Weights of a small GPT-style language model, trained from scratch on English Wikipedia: 15 heads of 32 (1 for keys and values), rotary positions.
MLP neurons of a small language model. Each row is named by its layer, matrix (gate and up: input weights; down: output weights) and neuron, and shows model dimensions 112-207. Each number is 128 + 24 x the weight over its row's rms, rounded and kept within 0 to 255. A neuron's up and down rows have the sign that makes its largest values positive.
Before each neuron's rows, "fires before" lists the tokens most often just after its 100 highest values on Wikipedia text that the model never trained on.

fires before: " |", " |\n", ",", " (", " film"
L2.gate333 [154 144 177 102 137 107 124 113 162 143 163  98 115 151 110 165 122 124 126 130 171 168 139 136 166 158 152 135  86 118 119 125 158 149 156 141 157 115  97 121 135 134 172 164 139 127 137 157 132 134 173 104  99 151 186 171 135 152 135  92 132 129 132 145 137 115 117 134 106 102 136  87 122  96 157 136 141 118 123 143 183 159 146 125 114 124 123 138 121 103 134 127 139 116  99 110]
L2.up333 [118 132 152 111 149 127 106  98 130 130 148 110 148 118 127  93 174  90 107 136 125 139 167 137  95 173 102 103 164 134 136 123 175 159 152 101 170 101 120 134 114 108 153 153 103 124 150 171 131  90 132 128 134 120 132 145 124 137 137 124 144 102  63 159 124 147 119 122 132 102  65  93 119 130 138 142 170 155 141 139 147 122 147  89 101 151 129 117 121 110 130 112 120  97 119 118]
L2.down333 [ 92 151 126 162 138 120 116 130 112 139 113 185 141 104 191  52 155 137 127 168  79 117 163 130  76 140 117  85 170 120 143 134 142 111 136 102 161 125 152 124 113 139 148 116 101 159 131 141 132 115 102 152 170 111 102 120 102 113 139 141 157 122  96 116 102 137 120 129 157 134  98 117 109 136 123 133 154 157 147 151 113 115 129 118 126 164 127 126 136 111 127  90  98 149 116 146]

fires before: " the", ",", " that", " he", " they"
L10.gate753 [140  82 147 151 150  93 165 110 132 135 126 109 158 177 105 120  99 111 127 112 104 139 115 144 123 132 132 123 106 131 106 150 102 140 134 118 134 149 181 105 128 126 157 100 150  90 135 133 125 170 125 118 112 176  80 134  85 135 111 132 136 140 141  94 153 143 124 125 141 156 138 142 147 135 119  85 117 177 118 164 113 114 117 129 160 147 128 157 153 157 191 144 134  85 150 151]
L10.up753 [180  98 130 133 111 112  91 118 122 139 125 134 132 143 134 104  86 128 135 112 162 111 117 125 127 183 121 107 132 108 141 105 139 119 148 131 136 118 153 144 154 122 108 152 157 100 141 103 116 125 127 112 124 152 148 153 117 173 113 101 108 135 125 170 146 131 108 134 130 119  82 128 164 110 156 144 149 122 107 145  98 165 126 169 139 141 110 107 166 145 177 125 150 100 109 127]
L10.down753 [139 138 156 115 139 126 146 102 132  83  91 142 139 141 157 138 161 129 123  91 120 153 124 145 138 157 158 148 108 174 159 139  78 122 160 140 125 142 121  47 119 111 113 181 112 110 112 108 150 113 122 133 129 138 108 152 132 112 111 142 138 152 116  88 163 121 116 158  89 102 135 108 120 166 117 124 143 140 161 122 107 117  96 150 166  78 133 134 116 119 128 144 139 123 116 131]

fires before: ",", " he", " she"
L8.gate720 [164 139 112 152 154 117 110 128 102 141 152 118 142 118  95 128 116 120 112 126 141 112 135 144 125 112 112 144 131 112 144 102  79 117 152 163 139 112 102 104 146 125 140 101 115 133  75 180 134 162 136 119 126 191  91 138 114 128 149  77 127 159 186 137 124 136 114 114 145 123 150 129 119 103 151  89 136 138  90 153 166 125 140 150 144  99 117 126 127 158 141  80 149 125 107 145]
L8.up720 [112 134  94 135 112 168 149 101 108 154 106 120 145 145  88 168 145 189 160 137 141 135 152 146  89 137 125 111 118 147 175 139 103 121 135 149 141 117 158  56 141  94  81 121 131 118 135 170 120 135 117 100 126 129 125 124 132 151 113 103 114 124 139  82 146 181 131 140 139 124 119 108 147 126 165 131 168 126 119 130 159 148  91 132 130 167 162  92 109 181 135  94 128 156 136 100]
L8.down720 [103 152 176 137 143 138 175 131 150 114 104 154 134 129 110 152 159 120 160 140 112 171  92 125 105 102 136 123 168 138 130 136 129  97 185 152 166 121 109 114  69  82 102 142 129 128 148 185 106  81 125 120 113 116 140 119 109 114 111 121 170 137 122 145  99 157 116 121 120 144 145 117 167 129 142 143 120 120 113 104 121 117  90 114 137 133 121 111  93 149 157 120 144 155 116 129]

fires before: " |", ";", " |\n", " "
L5.gate396 [180 178 102  87 141 124 124 143 146 125 128  76 125 147 116 154 102 169 139 151 125 122 101 135 131 144 123 105  90 129 104 126 208 123 154 112 117 179 123 149  91 108 155 130 101 160 166 153 142 129 108 122 117 154 137 155 100  90 167 138 114 124 128 146  88 115 146 182 130 114 140 128 104 127  94 110 155 141 109  69 130 134 118 111 106 140  96 166 122  93 104 122  93 117 130 138]
L5.up396 [167 104 172 159 136 141 171  86 118 142 130 114 121 137 141 123 154 173  82 179 149 156 124 135 119 141 150 127 110 149 103 105 121 157 105 139 108 123 109 114 128 120  94 108 102 139 140  55 119 164 165 153 108 160 140 111 118 149 175  95 114 166  98 149 153 130 133 139 132 142 131 128 135 140 111 137 135  95 121 131 130 129 122 146 119 118 122 121 136 121 115 133 162 149 157 125]
L5.down396 [122 122 141  89 114 150 144 137 128 126 125 124 162 177 103 136 124 137 160 165 156 117 143 121 111  85 101 154 120 145 147 143 122 153 119 130 116 133 114 118 154 178  80 119 123 116  99  97 165 117 119 107  96 148 157 157 140 158 154  93 111 106 114 138 108 150 150 182 128 127 148 145 120 111  91 168 170 170 125 145 142 167 115 101 138 138 118 147 136  84 138 148 139 130 157 144]

fires before: "0", "9", "1", "8"
L9.gate228 [158  96 127 143  95 117  95 141 102  98 100 114 127  87 142 151 127 122 124  98 152 146  99 152 129 142 145 169 115 106 104 115  89 170 134 166  89 119 154 112 177 132 141 129 109 131 112 102  84 158 105 141 106 128 144 125 110 133 136 117  90 148 147 151 101 147  92 135 159 116 175  97 134 138 124 141 112  73 111 140 147  93 163 125 163 126 140 171 171 125 111 158 104 145 152 149]
L9.up228 [138 143 133 118  95 123 127 161 144 101  93 135 107 100 170 136 143 122 141 103 114 149 121 108 159 119 164  73 153 127 137 124 100 129 120 125 105 101 161 114 172 116 116 152 164 100 140 175 128 132 112 145 141 113 177 136 174 127 167 128 102 125 156 117 117 141  84 138 146 118 106 125 114 202 145 199 148 116 138 108 149  85 111 109 150 128 113 145 148 118 113 114  90 172 100 152]
L9.down228 [112 140 108 118 115 161 143 120 112 149 115 139 133 132 100 139  81 143 116 147  96 159 129 131 138 153 177 119 163 120 127 121 117 126 151  89 129 139 134 100  70 125 154 135  86 100 158 135 118  98 186 146 122 115 152 112 148 117 159 148 136  98 138 145 111 147 148 157 130 118 166 101  86 185 108 131 171 144 176 123 141 127 114 107 119 148 144 114 126 137 110 128  95 157 136 134]

fires before: " |", " ", " second", " third", " first", " ("
L2.gate634 [181 172 118 113 136 110 158 127 177 143 121  64 125 120 145 161 117 139 113 156 107 128 112 123 123 139 101 119 139 134 128 150 132 152 118  97 152 152  94 103 129 156 138  91 140 181 173 186 165 145 148 113 160 153 134 139 147 107 161 121 101 118 110 131 139 119 112 171 151 143 108 109 103 117 141  99 147 147 129 125 127 150 145  98 115 164 108 130 101  90 128 146 126  96  60 101]
L2.up634 [112 137 171  83 127 102 132 137 138 127 108 107 166 126 140 116 157 113 106 143 108 151 139  95 116 125 103 102 116 139 157 129 160 136  87 105 125 118 119  82 197 142 123 106 136 153 107 141 115 124 145 151 131 136 126 152 142 100 140 105 136 147 133 150 120 115 123 170 141 149  79 126 122 119 118  99 141 140  95 128 130  98 141 112 106 159 109 124 128  82  96 143  76 103  95  92]
L2.down634 [124 121 157 142 132 143 122 133 125 123 102 157 126 152 146 112 132 115 142 115 135 152 148 102 127 119 139 121  98 145 203  88 138 141  92 152 163 114 154  87 153 112  89 127 120 119  90 108  94  69 138 152 121 127 157 152  98 147  99 174 156 134 129 158 113  92 114 135 136 102 111 112 162 163 120 125 105 122  98 104 134  88 102 113 112 117 140 117 157 137 134 147  94 137 102 145]

fires before: "1", "2", "uring", "6"
L8.gate617 [ 83 116 127 170 143 144 145 160 107 146 127 136 178 160 138 150 128 134 104 126 168 152  89 114 156  96 125 121 147 114 143 105 174 126  80 113 168 103 138 134  63 135 127  93 116 125 129 156 132 131 125 154 117 145 140 105 190 105 111 140  71 114 136 160 136 146 128 123 173 123 171  76 149 114 107 124  81  77 146 118 139 115  99 162  85 126 135  90 125 153 103  99 131 114 165 174]
L8.up617 [111 132 161 127 103 109 162 178 139 138 126  90 165 198  99 111 108 126  90 124 164 105 130 121 172 132 102 123 110 129 102  86 163 138 154 132 162 188 132 121 107 123 145 134 122 123 205 151 156 155 118 120 161 138 147  98 113 101  80 137  93 143 146 158  72 154 114  99 143 106 131  90 107 140  99 136 119 105 137 133 133 139 116 154 115 106 114  83 122 127 118 115 138 106 165 100]
L8.down617 [ 80 141 132 117 119 120 180 132 126  95 138 161 139 131 168 108 150 120 125 161  88 128 109  79 135 124 153 128 134 115 120 124 138 109 106  83 111 114 133 118 102 107 127 119 127 130 101 156 124 115 118 143 141  86 116 127 144 129 138  93 121 106 126 141 135 145 155 142 130 129 113 127 128 153 127 140 102 102 148 104 135 150 158 112 105 136 122 118 141 143 142 164 116 148 151 142]

fires before: "=", "0", "==", " ", "===", "M"
L9.gate359 [175 121 140 180 154 132 112  88 162  93 138  98 124 125 145 172 111 153 107 106 105 175 130 130 136 131 139  94 128  97 129 112 134 181 113 133 150 110 100 135 113 113 124 111 135 107 120 141 105 150 132 108 100 127 162 107 109 118 143 108 127 127 128 126  87 148 131 141 128 133 150 110 119 174  92 153 114 148 114  77 139 114 125 121 154  84 109 121  77 143 117 100 118 116 116 128]
L9.up359 [128 135 112 133 148 134 102 130 134 116 106  99 216  95 144  94 144 141  93 132 130 135 122 119  99 124 110 135 117 129 171 134 121 134 122 131 163 129 141  93 131 147 144 102 113 119 152 158  89 132 129 153 126 139 126 125 160 125 161 170 163 181 125 124 151 104  75 119 127 142 122  96 189 151 168  80 138 126 102 111 148 125 106 124 114 162 120 133 115 102 168  87 138 106 127 167]
L9.down359 [135 100 116  96  89  82  96 132 185 156 122 136 134 118 129 115 132 142 134 121 152 152 116 124 130 111 121 123 139 126 119 133 128 105 137 100 153 156 114 114 156 115 122  82  77 108 102 103 101 121 107 125 110 126 172 161 144 143 127 154 224 147  85 162 106  90 104 149 126 137 148 158 146 111 149 174 102 135 149 119 145 125  97  96  91 123 122 113 141 110 117 138 114 114 131  72]

fires before: ",", " he", "==", " she"
L8.gate213 [139 129 156 170 141 129 130 131 142  98 141 122 115 138  85 146 125 131 114  94 122 125 161 143 167 165 149 138  82 129 107 160 125 100 163 142 127 160 135 125 165 113 166 126 113  94 127 136 150 139 100 108 144 132 135  92  78 115  80  44  87 135 126  97  91 121 114 106 145 128 134 109 147 115  90 148 153 104 131 149 108 121 158  81 160 107 152 146 128 181 121 128  99 105 131 118]
L8.up213 [160 128 169 161 119 132 129 111 134 117  92 107 128 145 109 116 163  96  91 123  83 116 132 150 146 116 154 119  97 103 103  99 100 153 135 130 160 139 103 115 185 120 117 181 124  96 125 132 154 159 102 115 173 158 155 136 130 127 107  74 112 117 164 135 118 134  99 145 181 137 112 111 197 160 173 122 171 140 120  87 137 127 117 110 158  88 106 140 132 102 156 130  90 113  80 109]
L8.down213 [132 124 144 131 125 139 117 125 131 128 135 116 128  98 145 130 130 109  81 153 129 168 134 176  81 122 116 115 127 102 126 160 154  69 130 155 138 109  97 143 152 110 140 139 159 145 165 128 146 140 125 125 131  82 142 125 117 113 157 159 129 108 147 176 135 137 112 150 136 116 119 144 142 107  93 140 105 133 132 146 131  80 133 121 170 114 138 178 131 117 166 121 108 120  90 112]

fires before: " ", "0", "1", ";", "E", "2"
L12.gate200 [155 171 117 123 109 143 125 122 156 162 152 107 155 102 140  97 103 149 128 129 140 128 100 104 114 126 127 116 122 117 159  86 140 122 131 113 209 158 118 142  92 123 127 139 129 148 157 164 137 146 141 144 117 127  65 147 123 101 101 115 133 142  83 104 102 145 136 169 152 140 146 132 107 142 108 110  89 101 154 102 132 113 122 138 116 136 129  98 109 137 113 163 102 145 114 127]
L12.up200 [175 128 163  92 148  95 102 154 165 157 158  91 133 105 135 156 120 159  94 143 128 131 159 158 131 120 139 140  90 126 118 110 113 129 125 115 141 159  98 150 136 120 154 174 123 115 178  96 132 186  74 113 122 105 131 105 141 129 117  76 155 140 129 142 136 100 125 109  86 172 106 117 146 137 159 126 137 133 118 134 152 154 105 143  98 133 118 116 144 128 115 118 165 134  73 114]
L12.down200 [125 159 135 137 120 140 118 138 114 124 155 117  95 118 129 141 157  96 116 119 106 131 154 134 128 125  59 103 159 119 165 119 140  97 165 110 133 103 132 144  78 184  86 150 127 107 105 124 118 109  96 105 145 157 149 121 112 118 131 124 123 127 142 156 127 101  93 147 131  94 102 161 140 132 143 105 143 145 151 105  97 109 171 117 128  92 108 184 132 108 127  98  98 123 141 133]

fires before: "7", "6", "8"
L9.gate0 [118 109 105 154 142 136 128 162 123 129 104 112 124 154  94 151 135 112 115 102 133 189 122 135 127 131 115 139 121 124 123 145 115 105 128 150 139 150 137  73 153 152 128 124 101 141 152  92 147 126  85 145 110 110 104 137 164 139 187  80 104 119 136 131 115  85  81 130 170 118 143 121 147 135 116 146 113 132 116 102 108  71  93 167 159 103 174 117 117 120 120 151 152 112 124 132]
L9.up0 [132 104 126  80 120 156 146 169 129  90 110 147 121 123  93 145 141 173  68  66 146 178 108 128 106  85 156 138 124 155 108 122 122 153 173 133 122 148 116 139  88 128 109 126 146 146 125 133 103 112 167 114 101 175 154 115 177 116 135  86  86 108 119 134 150 100 148 149 137 161 139 133 145 103 131 113 118 124 106 100 148 110 147 119 130 144 143 152 142 127 141 110 100 128 123 157]
L9.down0 [109 162  88 139 114 133 141 132 149 135  72 116  61 145  99 124 130 116 161 113 127 134 149 127  99 158 108 104 115 133 183 111 137 116 152 123 155 154 134 124 113 133 116 133 123 120 102 134 113  88 169 140 158 126 163  95 126 103 151 138 129 112 113 101  96 131 171 112 133 110 100 153 123 128 102 151 123 107 158 113 119 101 154 163 149 102 124 146 136 169 102 166 131 138 103  99]

fires before: "9", "1", "0", "8", "2", "6"
L7.gate95 [155 104 132 122 162 127 119 133 157 145  92 115 116 135 137 146 115 153  92 181 161 155 132 139 149 126 140 106 122 154 142 123 143  94 126 145 165 103 124  75 125 135 147 136 118 120 153 113 126 150 168  99 109 137 143  87 136 149 116 146  73 122 139 102 100 140 120 126 113 136 140 124 148 165 133 135 111  69 106 106 133 107 129 153 111 155 144  98  98  97 146 135 152 119 137 196]
L7.up95 [123 106 138 140 130  85 119 105 139 120 114 112 166  96 139  71 146  98 140 120 134 140 159 114 115 143 136 134 119  96 130 126 114 142 150 167 100 139 153 118 138  60 122 132 125  80 146  91 118 170  96 130  97 126 117 137  83 146 126 123 141 140 118 122 141 145  60 126  95 142 163  90 163  94 146 150 170 151 105 128 145 136  79 112 136 119 147 124 163 123 133 106 117 167 130 135]
L7.down95 [ 91 128 159  74 161  89 126 117 143 131  48 112 136 150 105 118 129 122 141  89 139 164 153 159  98  69 117 130 145 121 115 128 145 141 120 121 112 112  96 129 157  85 133 116  95 159 152  94 109 160 147 118 115 153 129 115 130 128 127 127 134 129 137 130 135 154  93  80 124 160 153  78 163 116 185 125 172 137 134 135 154 152 116 104 158 147 114 125 139 137 166  61 125 151 111 115]

fires before: "2", "1"
L3.gate771 [119 110 155 116 176 135 158 121 133  88 124 126 139 148 136 116 138 152 132  99 161 119 148  90 129 128  90 150  89 141 128 121  96 143 138 107 140 104 139 105  99  98 108  99 125 118 121 131 125 116 125 105 155 104 134  90 116 105 127  88 156 163 117 158 133 111 118 123  96  93 151 123 111  89 132 133 120 184  90 178 132 113 141 107 140 156 139 138 141 172 138 118 161 129 134 135]
L3.up771 [ 71 117 135 118 140 135 167 126 124  91 130 144 131 130 129 104 181 131 124  87 131 130 142  79 102 136 109 129 133 148 144 116 131 156 134  90 144 100 116 112  84 123  98 131 144 113 104 115 144  86 112 150 181  64 106  97 158 167 124 128 139 174 109 139 121  98 112  91 117  98  82 131 129 168 113 149 135 158 114 136  83 132 154 120 118 143 140 119 122 185 140 148 127 158 154 129]
L3.down771 [115 140 101 164 104 134 109 167 139 185 154 132 116 119 127 153 118 116 133 140  94 136 127 148 112 137 155 117 153 117 158 117 160 126 118 179 128 128 103 138 147 155 137 143 139 114 138 124 126 137 117 166 112 135 139 155 103 159 135 176 117 112 116 102 140  97 125 138 167 138 111  91 160 167 143 102 122 100 141  97  94 143  79 138 109 126 125 128  90 128 102 142  84 118 122 115]

fires before: " ", " was"
L12.gate166 [ 96 122 129 128 140 133 100 148 165 148 118 182 151 153 127 141 119 132 126 112 178 129 100 132 161 103 126 110 128 130 115 148 159 122 110 123 170 112 144  85 150 148 121 132 130 105 116 110 112 109 103  93 121 108 133 113 124 156 166  98 108 114 151 111 106 115 115 132 157 126 168 101 158 159 125 130 109 128 145 108 158 118 136  87 129 155  86 120 117 108 113 140 157 130  82 179]
L12.up166 [ 98 108  98 102 119  95 120  82 130 125 133 128 169 120 129 113 109 176 103 116 186 110 116  74 108 146 136 126 169 141 141 120  82 128 123  82 150 103 153 134 184 115 139 151 122 134 106 179 101 141 126 129 145 141 136 104 105 144 130 155 111 135  91 145 151 153  92  84 127  99  93 141 154 109 177 138 144 126  94 126 152 113 124 120 162 149  92 121 145 137 143  99 117 139 103 123]
L12.down166 [135 133 139 124  79 125 127 113 125 121 160 152 148  50 144 128 127 113 140 124  74 131 111 133  74 137 106 135 133 116 109 143 129 172  98 139 106 164 103 116 136 154 132 117  77 117 114 118 158 140 137 132 151 152 130 186  91 141 113 131 130 149 116 158 138 140 123 132 161 136  99 163 113  97 121 117 159 157 149 147 141 140 120 161 185  95 113 124 144 165 130 143 131 127 182 137]

fires before: "1", "2"
L3.gate478 [142 140 111 148 173 134 147 137 127 139 126 142  82  94 143 142 149 141 125 152 159 167 121 123 119 172 111 122 135 132 171 147 111 108 118 115 135  85 145 114  85 107 125 140 101 113 120 147  95 138 120 175 108 121 101 113 135 127 101 113 125 155  77  95 138 136 115 134  94  99 103 130 149  88 158 115  89 154 133 176 126 105 114 148 137 144 126 143 139 168 126 113 169 150 104 191]
L3.up478 [116 107 137 112 121 121 109 144 130 156 139 132 155 163 127 127 148 121 135 133 114  96 129 130 109  96  98 132 130  98 126  95 138 137 124 195 134  93 109  84 145 123 134 152 128 102 121 114 150 152  99 100 131 102 129 116 128 125 144 131 132 138 131 121 131 109  92 159 153 143 109 113 126 122 117 160 122 141 117 122 113 114 111 203 171  98 116 118 141 114 133 108 116 146 157 164]
L3.down478 [130  96 158 150 130 109 126 176 109 117 114 127 133 121 125 172 107 122 108  96  92 106 161 122  76  84 132 166 136 113 143 122 134 141 152 156 114 113  88 124 135 123 151 119  92 106 163 120 130 123 129 149 132  96 103  84 124 135  76 124 173 121  86 126 140 136  28 145 144  82  83 120 165 112 166 130 120 145 125 122  91 155 113 122 133 120 139 171 129 173 140 108 132 130 152 153]

fires before: "2", "1"
L5.gate144 [125 148 140 165 134 153 137 119 127 114 127 147 108 182  88 143 183 163 131 109 117 119 119 116 122 162  98 166  97 117 153 122 128 180 123 158 145 129 115  98 180  94 151 147 124 107 128 123 119 167 116 149 120 125 115  85 114 132 151 107 149 169 151 160 161 126 134  90  81 160 109 161 113 122 113 120 110 164  82 146 151 109 118 156 172  99 148 137 127 198  74 123 127 122  93  91]
L5.up144 [119 117  88 143  72 115  76 126 133  89 163 133 133  89 110 125 124 112 172  94 130 156 110 124 114 163 156 111 104 101  99  96 122 111 150 127 147 103 174 147 127  85  79 140 120 101 132 159 140 152 118 114 168 108  99 105 128 194 134 122  78 148 128 146 135 122  98 148  96 114  99 129 138 117 150 135 142 126 138 124 134  88 125 155 133 136 118  97 106 147  93 135 135 141 146 148]
L5.down144 [140 153 141 106 118 105 109 170 117 114 131  94 105 172 149 164 127 138 152 148 116 119 101  96  67 118 133 108 114 143  94 150 160 161 138 169 111 117 114  95 124 160 129 117 100  97 120  98 126 160 162 126 160 127 118 124 147  96  87 144 157 129  87 131 157  97 101  98 171 133 142 127 203 135 112 111 138 126 119 126 140 140  83 149 135 119 106 130 112 126 121  91 137 135 163 153]

fires before: " |", " of", " votes", ":", " ", " hold"
L2.gate676 [166 123 152 155 158 135 135 113 151 149 142 114 136 110 142 151  73 111 117 125 135 121 118 139 147 135 116 155 111 166 131 144 164 112 152 117 151 137  73 138 124 119 159 153 124 183 156 163 123 122 134  93 145 149 118 152 142  98 150 104 139 138 141 151 132  96 128 135 150 161 168  86  95 117 143  96 127  92 111 118 136 159 137 102  98 177 112 148 114 120 122  81 124 140 109 110]
L2.up676 [102 105 184 143 136 112 154  96 132  89 108 147  98 121 112 119 118 135  85 116 174 118 119 136 144 144 130 151 141  94 113 130 110 161 121 121 131 157 116 124  79 158 132  94 145 112 129 143 129 111  97 143  96 134 167 131 142 119  99 104 108 161 152 124 105 146 129 129 120 116  91 139 107 120 137 127  91 178 159 129 102 141 141 168 113  69 126 155 137 140 133 128 152 132 127 135]
L2.down676 [108 110 188 137 136 103 134  99 120  86 112  98 122 114 122 140 115 145 116 121 124  76 116 132  92 126 134 156 141 129 115 131 124 113 143 126 125 135 116 140 108 156 149 125 161 114 145 137 102 107 124 126 109 108 174 155 142 128 118 100 106 169 162 122  98 123  89 137  91 121  89 114 114 147 137 100  91 171 121  89  85 158 154 127 102 127 117 134 131 143 179 125 152  99  99 132]

fires before: " "
L12.gate703 [138 107 107 185 127  81 135  96 167 151 136 148 146 117 121 182  94 153 132 100 192 151 118 100 126 151 110 176 115  91 156 184 185 116 109 109 112 128 113 142 100 126 122 130 161 132 106 133  96 129 112  80 112 149 152  97 111 129 175 102 180 144 127 160 149 115 157 122 146 148 136 174 128 142 104 167 136  94 120  77 132 132  87 106 156 165  97 111 110 129 126 124 135 123 136 140]
L12.up703 [173 138  90 162 138 122 179  70 144 160 153 169 123  76 108 162 125 110 121 102 146 166 115  93 175 106 138 145 138 123 191 123 118 127 147 104 130 118 103 136 161 129 121 139 144 147 110 172 102 127 146 111 114  86 144  61 124 134 130 100 185 105  67 156 112 128 111 124 145 117 149 164 176 128 140 140  83 127 145 135 115 133 106 143 165 127 143  99 138 120 109 137 152 168 150 112]
L12.down703 [132 161 158 129 148  99 106 118  80 130 136 102 151 121 151 134 120 137 128  92 136 164 154 174 110 100 123 123 117 132 115 117 156 178 130 154 131 135 125 137 140 135 116 121 106 138 123 147 137 104 150 103 148 131 131 149  99 148 129 112 150 131 199 141 129 162 125 103 102 175 122 139 119 155 129 175 116 134 147 162 137 180 128 106 146 127 104 144 116 150 155 132 134 143 141 106]

fires before: " |", " m", " |\n", ")", " (", "m"
L8.gate664 [152 172 101 114 139 152  93 151 148 169 131  93 109 130 115 154 121 158 160 148 117 132 111 105 138 130 123 149  56 117 169 116 155 118 139 165 144 148 144 122 136 117 133  95 100 132 153 145 157  93 160 120  75 162 110 127  94  97 133 141  75 169 157  96 121 147 136 133 100 113 141 146  94 122 116  99  86 105  99 160 148 167 127 153  95 133 127 156 157 130 116 101 157 111 134 103]
L8.up664 [141 115 108 123 119 135 132 106 149 117 108 147 178 155 104 132 103 134 138 115 130  97 149 139  93 113 164 134 100 157  97 173  97 137  93 156 137 122 155 127 142 117 143 132 125 110 131  99 131 157 171 141 139 152 115 113 133 120 118 158 140 162 158 130 146 172 117 123  72 127 112 144 155  88 150 134 146 123 159 180 153 104  87 106 170  98 132  98 152 131 169 148 180 104 102 108]
L8.down664 [149 112 152 111 126 108 144 140 145 134 129 127 159 183 104 144 115 111  94 115 103 146 102 135 147 119 141 126 116 114 105 145  99 155 175 130 135 168 140 116 151  95 154 107 110  84 180 130 148 114 136 115 143 134 141 151 157 133 115 129  95 153 127 194 145  92 124 115 123 148 145 103 134  66 167  96 138 141 108 114 158 144 161 148 128  92 116 167 127 134 160  96 156 115 139 129]

fires before: "1", "2", "0", "5", "3"
L7.gate292 [159 128  73 144 138 134 131 133 150 128 118 142 111 102 130 149 107 194 144 158 135 111  72 100 153 109 150 146 160 142 163 143 183 106  87 121 168 146 158 109 111 105 132 127 119 140 136 147  98 163 114 139 114 126 124 115 127 105 108 130  94 151 151 106 146 105 121  89  95  88 116 126 134 118 166 132 151 119 123 134 123  84 105 131 116 158 124 110  97 135  84  96 140 136 142 109]
L7.up292 [153 156 135 102 132 114 126 145 136 138 110 113 113 149 116  96 165 131 133 142 120 159 123 129 118 133 125 141  82 119 171  95 170 129 108  82 180 127 132  84 146 138 114 144 103 104 145 130  99 149 109 129 118 129 180 169 101 110 144 156 141 131 129 156 123  98 119 113 122 113  73 100 148 168  98 187 155 111 105 161  88 100 131 150 131 122 142  88  91 167 146 162 104 134  96 150]
L7.down292 [180 125 108 115 141 101 121  65 133 144 122 155 159 170 112  98 179 125 166 101 131  94 105 128 128 126 146 120 109 116 117  96 159  94 129 147 138 121 127 118 120 157 156 123  58  94 118 106 111 153 100 111 135 106 115 102 115 113  75 144 140 108 139 120 105 118 110 147 141 120 124 135 141 127 142 122 128  77 115 110 124  84 152 174 100 144 157 133 166 163 146 153 127 181 156 178]

fires before: "9", "8", "7"
L9.gate676 [115 102 127 135 144 136 108 138 103  82  95 100 131 127 153 133  82  84 119 134 122 112 129 146 159 132 150 124 149 124 106 102 150 168 148 147  85 152 168 133 180 152 141 151 150 118 100 110 117 153  90 139 134 132 175  85 119  83 140  97 120 130 130 154 100 147  69 129 129 156 117 119 131 158 131 114 165 123 115 128 127  97 148 145 148 162 174 153 144 182 152 128 121 130 134 108]
L9.up676 [127  91 169 160 140 131 125 111 125  85 119 133 101 144  99 143 141 154 103 123 172 152 105 135 122 112 130 136 178 140 146 132 114 145 142 158 106 151 124 117 135  89 106 135 151 108 118 185 109 128 143 104 115 164  65 111 131 148 115 111  84 128 141 114 145 118 107 144 150 156 209 146 159 106 139 132  85  85 132  79 176 117 125 133 163 110  98 162 120 126 144 119 118 126 138 152]
L9.down676 [121 106  97 116 138 136 140 143  93  93 114 135 180 142  79  96 144 106 152 175  99 158 109 140 145 143 141 172 121 112 128 141 132 115 143 131  61 152 113 132 149 103 176 172 121  83 112  98 144 128 143 127 159 123 144 110 154 132 122 142 122 173 106 143 121 117 133 161  77 138 175  83 129 102 140 120 155 121 121  93 133 114 136 101 135 146 127 135 127 141  73 135 103  71  98 140]

fires before: " ", "1", "9", "2", "0"
L7.gate55 [119 160 119 165 155 106 139 118 129 154 130 128 106 148 124 167 140 166 149 108 160 112 125 126 123 130 148 151 136 143 141 122 148 100 131 110 137 153 106 137  73 138 123 145 135  90 121 136 101 155 137 115 131 137 119 123 164 129 107 138 111 147 147 112 138 138 124 124 104  76  67 124 127 105 120 126 139 108 126 140  95 132 146 169  86 137 131 154 123 137  91 161 150 102 130 154]
L7.up55 [131 138 140 102 128 109 149 137 147 140 130 105 203 151  82 129 127  97 107 134 140 150 134 139 124  71 104 132 115 115 112  92 140  87 108 113 101 137 117 130 133 130 146 121 157 125 131 104 134 155  95 122 156 157 146 125 133 134 180 136 122 119 140 129 150 140 116 174 142 118 136 120 104  96 104 127 122 111 132 144  99 149 116 157 164 144 114 115 111 112 164 115 124 161 123 152]
L7.down55 [151 101 124 159 106 122 140 148 157 136 172 153 121 107 127 132 136  93 123 170 129 138 115  97  90 132 154 136 127 138 131 115 171 126 105 145 197 133 104 114  93 193  99 122 123 125 115 177 107 153 143 115 159 123 127 144 122 100 151 113 113  90 142 124 136 118 122 137 104 148 132 137 155 113 129  80 124 125 167  95 137 125 117 131 121 144 127 176 124 131 151 114 171 117 121 165]